{"n_layer": 11, "d_model": 224, "n_head": 4, "n_kv_head": 4, "head_dim": 64, "d_mlp": 640, "vocab_size": 634, "activation": "swiglu", "norm": "rmsnorm", "norm_place": "pre", "norm_eps": 1e-05, "positions": "rope", "rope_base": 10000.0, "rope_fraction": 1.0, "qk_norm": false, "attn_scale": 0.125, "bias": "none", "tie_embeddings": true, "parallel_block": false, "init": "uniform", "init_std_qkv": 0.0334, "init_std_o": 0.0, "init_std_up": 0.0334, "init_std_down": 0.0, "optimizer": "muon_variant", "lr": 0.012, "lr_mult_o": 1.5, "beta1": 0.95, "lr_head": 0.00748, "warmup_steps": 200, "schedule": "wsd", "decay_fraction": 0.942, "decay_shape": "linear", "final_lr_fraction": 0.0, "batch_tokens": 32768, "seq_len": 512, "doc_mask": true, "train_tokens": 140700000, "steps": 4294, "dataset": "wikipedia_en"}
MLP neurons of a small language model. Each row is named by its layer, matrix (gate and up: input weights) and neuron, and shows model dimensions 16-111. Each number is 500 + 25 x the weight over its row's rms, rounded and kept within 0 to 999. Numbers have three digits each. A neuron's up and down rows have the sign that makes its largest values positive.
A block is one neuron, or neurons of one layer that tend to fire together. Before each block is what it responds to, as a language model described it from the Wikipedia text at the highest values.

Description: Mid-word fragment pieces
L8.gate498:518485534490514537528513483507533536499484430500513558527461534506536484499493518541530565467509511515469501503495533483490502507475480476494545542473433518513508508492458488489511487519525516524540481523475515484500508496498503500534483479511501499491519460511482491553512494529543464500
L8.up498:463483472522489525498556507457570527514510493462521523483489525477492480501470487510537515469483536509493487505523512471434516504501478454497476457504497557523490555527493484528510477502505511528564463509496482486461475505499491523489461512468549470446501508471498494481512517489484514440

Description: Modal and auxiliary pieces
L8.gate453:524547520533510510499521520503462498500489494476539505468519521508497522484543510551485458484498501437498478533505468515480496464490504524463576499512504460502508490508476550518499523496517527520468537510494496485444502562533495517534493551514498471537513494508489481482491437499475505470
L8.up453:506520519482469443502528533489492518478489516486506489507531497497498479505476483499456499499499502485514451466523490483523470515547506478479504466499476476506450507526548480505505439486506483488451507512512520480475549464480495460504461542473490475517502507498542472540526487518480494539

Description: Inside multiword proper names
L7.gate48:483503503501509507570481431475495528487457475510489490496496479510455526506542515479550510485487516531539520527495494491491505473447529434517519512495516471479497526526501505529485514506513495520529516501432501501472479525547459551494504492469446484497496505551478464530474534482536512522
L7.up48:525512509496500485575510424535487501495494495504500514511453515503480472521527501479543505517496496505476461527502519499480535469517495481492486478513469498503512531522489509488538534504492456556511459493469474479477457483504499517456518495458490454545503513476455514465466521494534491501
L7.gate164:524524545517511497506477503518483521438452485517519538531506473514514497513478537460509525470479562483519475469493502522491507473499485454480576505516487491492483549499528528461551482506486489482510449474494514514540454498474479522529475517488476451484494462511504537543477487535500479461
L7.up164:518461483513530511536497495507533512464498469534494484534484468494455498500507499478514463534489497499489518518476504451498461478513500485488497505520493519466534523497470511495527522485541482507531477483502503493534512490499447498503500499497508512528468437525500481491513505547514551501
L7.gate208:512474520470503484517471443512501477485497503505498501511485543548444472508502477514498558480481469499472525517513490499498471497455506500528536519511507515512511502506504523481480500519466475513505478472524500531501508486518479538453482498522467539511513477477511510515486523477493491484
L7.up208:508517486497480506541494487456478464474570529531513497554500483511472444536476499534523559467517507540496520515474513511487539517542517485489531495483540498529495496521497531514480475474498515484486522548506503492481472534510475516494513482552479512503482499510507522564458528508555508518
L7.gate275:451498458508501449507467500492505487486465503500493545512502512485480526496497500497487486499504500464459523477490490501517467491497475513499536498503498499470543485527519516475524495498501498510572505501505481492508493480541483486506536516509497464483480442531461482508539524516479486515
L7.up275:509484525532467506492504489490519480493491495510497515542462476480502496475473515517514476520550488486475474471486497513498482471510487489489541479447499500457493502498541506489496502511529479502538543532490489537499511479501496455497518483480478479493487489496491487508485507483490495534
L7.gate325:494465515522479519491481495497503516465468507504503475531479481507491502491492523494475505480495500515508479473473511508489498541502510466499493473508496520491538469512496496473537481549469502522488520480498489521529461475518484506490529535514501532462541501541481502509512537506472527579
L7.up325:466483459474498494526535495504479535507496513527514494498494528509529496527491458434521490510445502540441512504509498482502551516458504460515540494458471560546514520554481498462476543506500538501444477503507522507528469507486509525494466502510472528495507504516511520488491521512507505538
L7.gate374:494455454469502484546456484482507523464514493477485507504525501487465538512548500506488473508511510477490511514491515477489562459558491537472551520521448480507517513493492506474500537526537495511492467484501508504526459481532489525487486546512539478458476431476499493514438487492542491530
L7.up374:538505501444462486507489477501507526483501470457501471532518528476458473501521504484513487505510519537497527458498560501504536482525521477465494493501476514538533489447536494509487514512527478512534486487477511485493465482514441541476503500476513528481502532532520495516487496491526512527
L7.gate397:511520497488462487536515507499512505473505469521483476493503435533472463501445501470553512476478476492468543514515444498502530499492485487533481479508493521490526489448498523517532496502506516513473501530521495539469489521499483522461513547511500496520478538507526515521492484503539468490
L7.up397:492509526502533515494489495449451478501512470492498540525522424490503554500485512512487530509482520518564501503475458511515451518523494477555499493541517480506479529485536558510466467502467484460544468493459504542468502499545513517491500478512478526487525522512485465525482483491511464531
L7.gate438:460506501493487472504503457513556519513445443479479479482493489499500476508528552444468522511494521492476526474479524500485488507505494447479540524498479519502505525529487510476496481538501478532513483478461478506541427471503496509477504447493528474443529448500508511527490508512519495520
L7.up438:545508556476458485500541502484523498466450471524479470502490531466495521547513502502522469514519476492530503501506517505481508485475501508535479494472526484465459485530506526506497530500502535490521487494493513484407517478549472502513413512523502501464488510498508469523461507498486483511

Description: Number words and digits
L8.gate330:496548484476520510510514523534511519473530515483479476523512491497480516520469528472474492492475537502518507477441527510493473514538498479518500469514524494485514520512463495475521527528492477486518503468426504503527521498461475496515478426466505534480515476470484477543489525506533566470
L8.up330:488540492514500511498527489494452507497510490505507512507522498504485551522540511449532483511501499508532410506538500451517528510498496479505447493502485527513522516506478485511458480513518487527470478469448496479484541459492493488482489516490524512552496488474449485553512473524493512525

Description: Word "to" after verbs
L7.gate6:513499502522493458503486494455469517532508516504507495501506501553499488470529492526531481504480482519511488529494481506519469527535490482534531519467460511500535462496520504488554516495499509494530502520502512538475519541495513500459468484518545494535529437505533490508487502540514496509
L7.up6:525472511523497499513520502534516519479516517494535481478472482517485521511529487528544481485536517503546469495488500475519498490506510469447486481496528476557459446555505530471481501496486500508500514498514486528464487495500448498513497504495508538479474492496574522461525487509470541528
L7.gate32:508499518494464540501490558468490494507530476501512490449492516490509485522529485520517498470496521447546510484454505496482478526551477503512575521439519528516495474528478537507490505514540527512499535502477500507495514502519493490490452537501504511525525512516524487543503550499481522529
L7.up32:536500497471551503441489514482482508536520488499544515482471488465498514451524481505485514483473511453509525475546486486494460520503504520481561500497535515548553476493496495543522485533509479490499523522497495490544530472471542532528499504486505503535467537477494473467517489528490489492
L7.gate80:514448539480482492487475513535536544526529496486509486539501559496541492517475491464519496499452498553505526532519546512506538492495487517507500594498489468510486482504463491516534492540543529487562485510483489501518513532542481501505460503490528515503502495490472513512500522469509503486
L7.up80:527476471502494502480479520483486522501526498488489473456502505481518533514504508496549507464479512543527506541556526508558495489514470526495474521512500476532412510470458529520491469492518522468585496486539457480500487487527525529500505502443493471485500499539448528511522507509503527488
L7.gate151:506560496561478507478518523526523498502522502492521483454517477493463480555492505532474440531490501498488481495501477511525488473475509478519548515493508458496513487520474533469460519443502529525485541548549470466474463489503504499496507473485541534531484467480463467582499474487488481520
L7.up151:485517499505519466504509504513530506469484443530518547486498524517468480538452470478483476500425470446516463475539485507509450523499475508527500490535546506514467477503476491479478478502499524530501463472546499476491501529521478541488521548497513468491487468467473479533451489507506468516
L7.gate154:518508505543510510471481446472485491499574503504540512441503521516483463508486478521456505507514519506505470519517519498514506455500481512459533485521484522510496508484486462534552475523501471472517511467500467475517491516537483506481505525520477510515494511492492533478468502495465501527
L7.up154:522474513481500483518486486484537472508568484495533455452496472500433508490512508519484501477542500530484490532526491553499503455514477472472519510519517506497493465549466512511497521528514467476508477487494492484445550490475475532466471486481528499493504520469499497506452512532497557547
L7.gate204:518479538511465513475520513513489501544480559480553538536504492509508512467477479506491466514493504492473494492519463544499492530500464498491495468479482443490499535480471467496467463509513510477517540479533522496465519475511510512509489501489456556482493497502506521500505470495520508463
L7.up204:517470530520498499452487493488474528506493500482508516491468450517509448537467486574523521513514506510465477541553533516485490498493517457524457526483500532490486480549511504484496521528508486513466505503502503463538532508498533503516448471484483538512508478515474492527469515481454519496
L7.gate439:526464495460545495472473524535503483470513476476484516533495509518513460489507474535550442475503487476536516528481475501510477486494459486504486483509523442522501493533468507481508509508489521506516538467516497485492468526542470467503437502475516461533496484514496465475495483527500527489
L7.up439:510500463537464481452535495505503479522544518474504503492482576480510507493504497513483541496516498508466497519542505514493459496482494513513459524470515492516513515493461566526504477524488466505492452499498488466525506516499511501469459512434488515491506477475497496517519539480471502534
L7.gate463:476478544516444470516497547460508514453511487485567491505507466486519518522514494493487494491499443482489511470477476543563447475469491481495493528491458455482513544515516501500516483497521532501534524514520514491469518516505499528510461467452547527510545477524505537578508472491469490535
L7.up463:538524462507465531518529512505461513489519501519456486511500523534438492517467505504523470454519497519517511555477536501528543481527512537525494507508430495478485518506526484569494499508455476521540499509503495453510478536509485475499521486493523520483504487502494475510443537466487519510

Description: Word-initial split "e"
L5.gate76:506498527491516517563518537488495522478483491513557523530472521510459525494517500500482483508510502486474532500471476465468524513521505506486505511503496484535494468487574480502492498527485515465492484481504518479520467524489518503544451518479441527465466499471462495486480517477477509523
L5.up76:517487515522510488469543495508507520557478523530509507510496483519489515473523546501505508563497517469432550520518488497467506519500529499485445525527488478513497478455521491520549522517534509515516523518494527473543500524449472480496532497510486477520485469492514492499481491517496515510
L5.gate83:521510489480515523473493487475582481511502514480505474531495504503489531463515483527517455550510520480504547470486483489498506500431516484511508538507493496540501437499493503464500475483548549526506551501492508471475520477516515495512515479523524456466507477523530508489466487506527495511
L5.up83:485512502494466533444503505498465484485500515511450495487466512528519510456498511472476502572451488496503527489482480509538519519499524487507562545470471527516499484488482516484521494507482523508495520471513471506489497537486504485486495471546495449494511495488467492499475489519521534523
L5.gate159:473488513490507504511468467496515480477543453503426516474509476489527503495498511490461504519496539535500525516498497455533500537535533525451533475525447525505425469559514453473458489446500511505502530494541498477546484483466488481484499502496510532483471463516510538537508457517496439534
L5.up159:488494512489532464520489498475516477484499517517511486463489507488500540501516469467500504477493527472471490499488425471508529540516488519494470519518465480484465485576511477514490472496487508525559509462509485453496539452461514513496509511479453504521485460496517478501477500465511530457
L5.gate196:471511479532497531487487462478484489456479543477492518470482504488492496541553513468497513491488518534517503515487495528466493520507516527486560486463492485496503512474526469522541513489559493483499508507512481504520537483528484472522461472528540546494508504504513532493487460510506505544
L5.up196:493502479485524497494476484512531569514507511487507510497529530543465499512527498507513469530470512497511520492482474495522549556517523557486517508509473503492492474468490507442501491491508504528538509509529447516510513539482528520490499479499538495470501495533557536494495480488499495537
L5.gate365:487447500468497529503501451449480490439482509488498532479490527465500509515514512503514522484525523555474493510485506483517514432476560480478479483499492517457494469495441482462501546491496484536518519516494468489477524477502494482507488484484494454499495556492476499467488445490514511471
L5.up365:540464459517508523517527474498492473486534532498513497511499534486495447491477473554518529491518538531523461504507523512492491473492565522466482468469519513463480476493467522476476507481488499522495513477521512493503524456491496478513479509450479515477531502510497516495493470460499500531
L5.gate425:460498528426467504498492479510485481484476440478501529474496515472482516493511524494532516493507495515505467482459511484492511540508458487507508458500489533516532532558474477446503469507476515517507515493496469500516473542560522513564499528533498504476496483511514481500479463479482486491
L5.up425:506569500479517483484470463487516464519489553516507490445489477544527511485516466488483496470491515534513513500506500497530505501497457498493491558508478479499462488421449505448538513518454507544493496484534510478503527524502527531481504507544456493467493480532517499458465537498507545531
L5.gate509:479497518486527509475506475483492479466459502501524528510492513487516491473481526489496515490455493491518541507519446504505457468524481495549485537513490459489444547477508478493515520516528505509520508484472505490483527511531469451514474471539492553486494475535518538518506486478512477483
L5.up509:540503488514469535490510450439494462496540468461551476490447497466518493498461498516464496487489499503506517505501444520520517515485513502483477477494491525496469523476523543500538469520520537489509498498512524506474541511517438484511502461498487515486515541520486480567486504499541483462
L5.gate581:488513544491504503475475489488464544472488524490527485478446501484494494489460516523504521452526513429507493463489495499502510508475477510482533486525533485490484530497484526447502508515503500520511477488456497482470532478519482475464541519491472485503516432536539465555475496496460520499
L5.up581:482505543532524521499509443517519470527514502494481560491466543485519478492507501525448473502493533495512544509483494490443536527476540496512505515511496478499460496517515510485471510477522517534543490535471475472481505480502510503575465533492525541490502477498506519501473523488476468533

Description: Word-completing fragments
L7.gate3:455471502498503538455531443500512482522496541514533501492493512508467526505477511521490492478483535504459524463533504467499532539503550503467516515502536502499460512505529506477475491504522505473561524508462532475496521481501517516513501477497524520505492512492496552518474495468484465504
L7.up3:496519494493503512488472484520485515483541480511475495514470522500484472516504498493492502484521506493486517476516427538487516535479558491527540480530485508503537487538510504489495482516489499537546461510504437529479554511480531491469478496493499542503488493496495517480503505502502496512
L7.gate79:508563529461539522491493492491497505474507483499514509495524489527468531494507469511495472533505518467450482481477519524476491473498466550497482490491494514454512504522536529499494509502504487541502479514496454478490488504510489512487499523497500530494477529500512515573535471483536512516
L7.up79:497496540528529478499492518505510550508474472502496488490468520506486502503497527500483499518481482466490498449506476513496482549497512529487473554465506473503508531494500486539493434455491505524507457472516459431494495509495497452439500470492517538509452501499532479530541490524481509481
L7.gate101:475452514499500538503517509468490504490452516494522504496556515501469499486491490492500483497506466518500501491516546490541502483532459508557463500537525545471489473478533526500522490476546490532471509496551505503478533491479529501492502479457470491512457483519484485508511513510525523504
L7.up101:436527475476456498522529483534474481492488539501488448512520450516486478502469470482548511503520504532477492470460459494494518468519464495541509522493493476494503494487484472522447500502479516503521499498520512488533481473473504509505500517486528559519517523476516552522473497455501487529
L7.gate175:444511479464536494531526500460463471513490508472521454470481471498484518513510521472470458481451517544441501470481545490505483456517485524561490505514509502482504495490538499510519497515483499505507519464454525504477453490547541500477479459506454539502477531506500527488539454449486475510
L7.up175:506509495471472481493542511535497479504507534483482488476456496518507513490496470472494484475507502485525510498516490491496471505538492530503506514458464509490503539533459522455479502472511543479458534505493509529498475457445456452518494514554496480472466469522472467553515473478516490518
L7.gate230:481468543494540506501479526560515477488464550471581460501490496528419527510522479493551506514498498469462499462506481508530523519521465534517514491490514478502516512473472491476481490524496514495464510485463460505462511507551462492483505491491461539530497547490492480520476496536476537482
L7.up230:448481554482485507496587552505436502490499491478498469507512522546510536522497522496492480494470490494503506517497481509511487502504435482551481525518517489513473504551482503529470484557481485519533482476476502464500500451502482511508471506493509528533525491489474527522562518512487461537
L7.gate279:446471479474514458518528521515482526544476494474525491442522515510439485501497544468515505480485486492492485464486494479503543473526505503513531485480532465523482491486447469476545481519557552486470505498512494493493478448495514522482490502531522525546442511508493445514539499510526537475
L7.up279:501465516506503491500545529516489427534480496505517479511500494507514508465488490516468520479495452527506488484514495510529514515500469527502534471509509468524512488498460474501512483490517526492509499487501544517484461454507529539503524512507537559506484506495481496504557481452514523509
L7.gate633:438478515536495539482473503522500472489509483494503507500498491519511505507506507499489533481479529510468484500519518514516507558503468469443532489513505544477522540531515452493478511480525441523504514490489524464523563487469493519495486512517512508491539506505545487483483517453489489514
L7.up633:474508472515474510515546501537499476547462499477507491498498477488449441496485469470508484522554548525486515521545517500510527546464501470542476517455514525508458506472540468500492496530471515550485536502514470488502487506509491477532542490494505523550506499496508519510491554547526523489
L7.gate635:481495514495484515483494461512454497497519532474489528536508488504475515493488488531520504467495472492529502531483502512476489527524479479524483537501512476507514493513477493534540491545486498526471546495468466466454515477444463511460532482475475500493493531493519514538515486541490563502
L7.up635:522481467489504503531524509494477488497507490498536530474530554494499533522537524491501519494485471507506512558514497506486509538498522503478526486516522520502503472524514462487492525537505534523468519509451543438497495472492477539479516544516501507519493512474496515514479431484510535535

Description: Vowel piece after R
L5.gate107:486489510482500503481507503512500454514543466499541503445530524477484521506500455486490488492483480515471498493537515495488524500493503498501482575502518473480532514502524531477464508514456521514508472554525531445550505508498512530471479502486464485499496538524516522533505518453528516465
L5.up107:542520482501482535482548514476531498512535476526541483499547524474494482505521485508532516466503463499464472449541496460478535519526521490512511530495505471487559505480491504513454466516503493516478481564497512420537523507503528489476480492537506472501497481514521497514515520463517486471
L5.gate158:491439508486489478519460485502486509485510505501531504433500502462504466446489511451487514548509489444470496472493499499536524529504439502480528506543485456525492485507491513533488490517491472513522461504488481522549491479530534526497508504508464456473511484474526505492520512480494462512
L5.up158:522459471500511503464479514517505505512505500479508528476496444496485478521539458556515498453496466547542535483486503499494532478517532489484501546473494490538513482479511511494522526440500500523481522496484545500552488497501485494472507520519493430528461458443510501487493536446493505482
L5.gate165:532451519525516480518436495509514487493491505520545495491498473499497505512510465494525540487471511468502448489477472532471506488477497467490488511571482485501521484486538478493539477486461507511489507488476547514510518468498491510484515495493508463505458506499496485509472521485466504472
L5.up165:542485520520507509507468497519523481503516489521514499512525501489478488486484461523496488488451484502509481496477496505524550476524509460504480526527481450503520462493508535474522482488511492484503523520506518503499482500478510525497530495536497436450442466488498479494500518494483520445
L5.gate347:522466507499490493548512514477538510454501468543510486481498518485491525524510483495475493549494497502508488472481490534508476504507474482446465475501506469475508482534518505501493499464516494559524498521495521520538534478475509526474508481498516485435453507524523525510517500464481521486
L5.up347:511453494544498498496497517482542543460550512515500453508519503445509503494508483510495503514489540462477460479470476530496462502516483482493463486517513495501532512498551510493484505501549507503528513496526500499460534446447548493498529521480468514476485471504489529470504493463486507459
L5.gate478:490512503514518485518487497480534505507509500470509551530514529467499496479478517481490523465472535498520465490475505519462517462506490532477520506483525476538495482458507467503489519477484521518513503505473494475503548525517511536472521489511480504468511497529495501544502469501479502512
L5.up478:495458502469503496498506514512452422517462521490519533462456483467491497515487491473512487479490512486479489543461539498533516527519526479522508523498490446499533523467489499514448519472511433533540504486465479505496519514508526501501484476492519520503479504523499500471514547554481475494
L5.gate516:459475502508511532514509519449514525489515496526516512491431521553505462500548565491522486510509493525522466494483479512475505512498514518509538487498439485479509514497484549530451513531501492506465494503518494470527482456479458498495466582498551496514536494494545527510486490489530471496
L5.up516:476480539518488518542524489508517502517513496509502483458456541486540457451519495533527506512500465497533519532424443531481527521495500531519491508471490515486511493502494527555516551555484485502478499504557527524562483466465484509493498537421503492478532539468512545526494492485493490504
L5.gate519:526486539503483523499464526484499507500471482527513498499470500482557458526462490500442497491500490491482537510491499529518501487468527533526482505495521493543549505552544478544493477493498485483485524503496496523505535523457491498520518511551473495522540507483491491521510507468498481483
L5.up519:547499483461485493499462539456540532514475465471483533490457480475518474538488502492469480508505522490463520485488498492526480464514495507519500498497477485553498527483501510535497482507503494500477484477508496525509440484515482487469542496526540530511440453505500456482537487477529508510
L5.gate549:459437483505441496496505500486483523540485521529507482514497514529533491518493475491463503463541509505507506553508533512507482484520473493452502491484494529484476449538539490526486488494526470470515508499488499515505500478487502497498519487514504500494479501453483502500494465503494483454
L5.up549:458477468533475515494544521507507543504496478532516493514515514494507492455476497559519550508502492489493485488507505507511488517497460526444461495470460445484514472514504477516513520501513522463507517455490486532527512486490502504501485505491470467475468515485534485511490500503543463468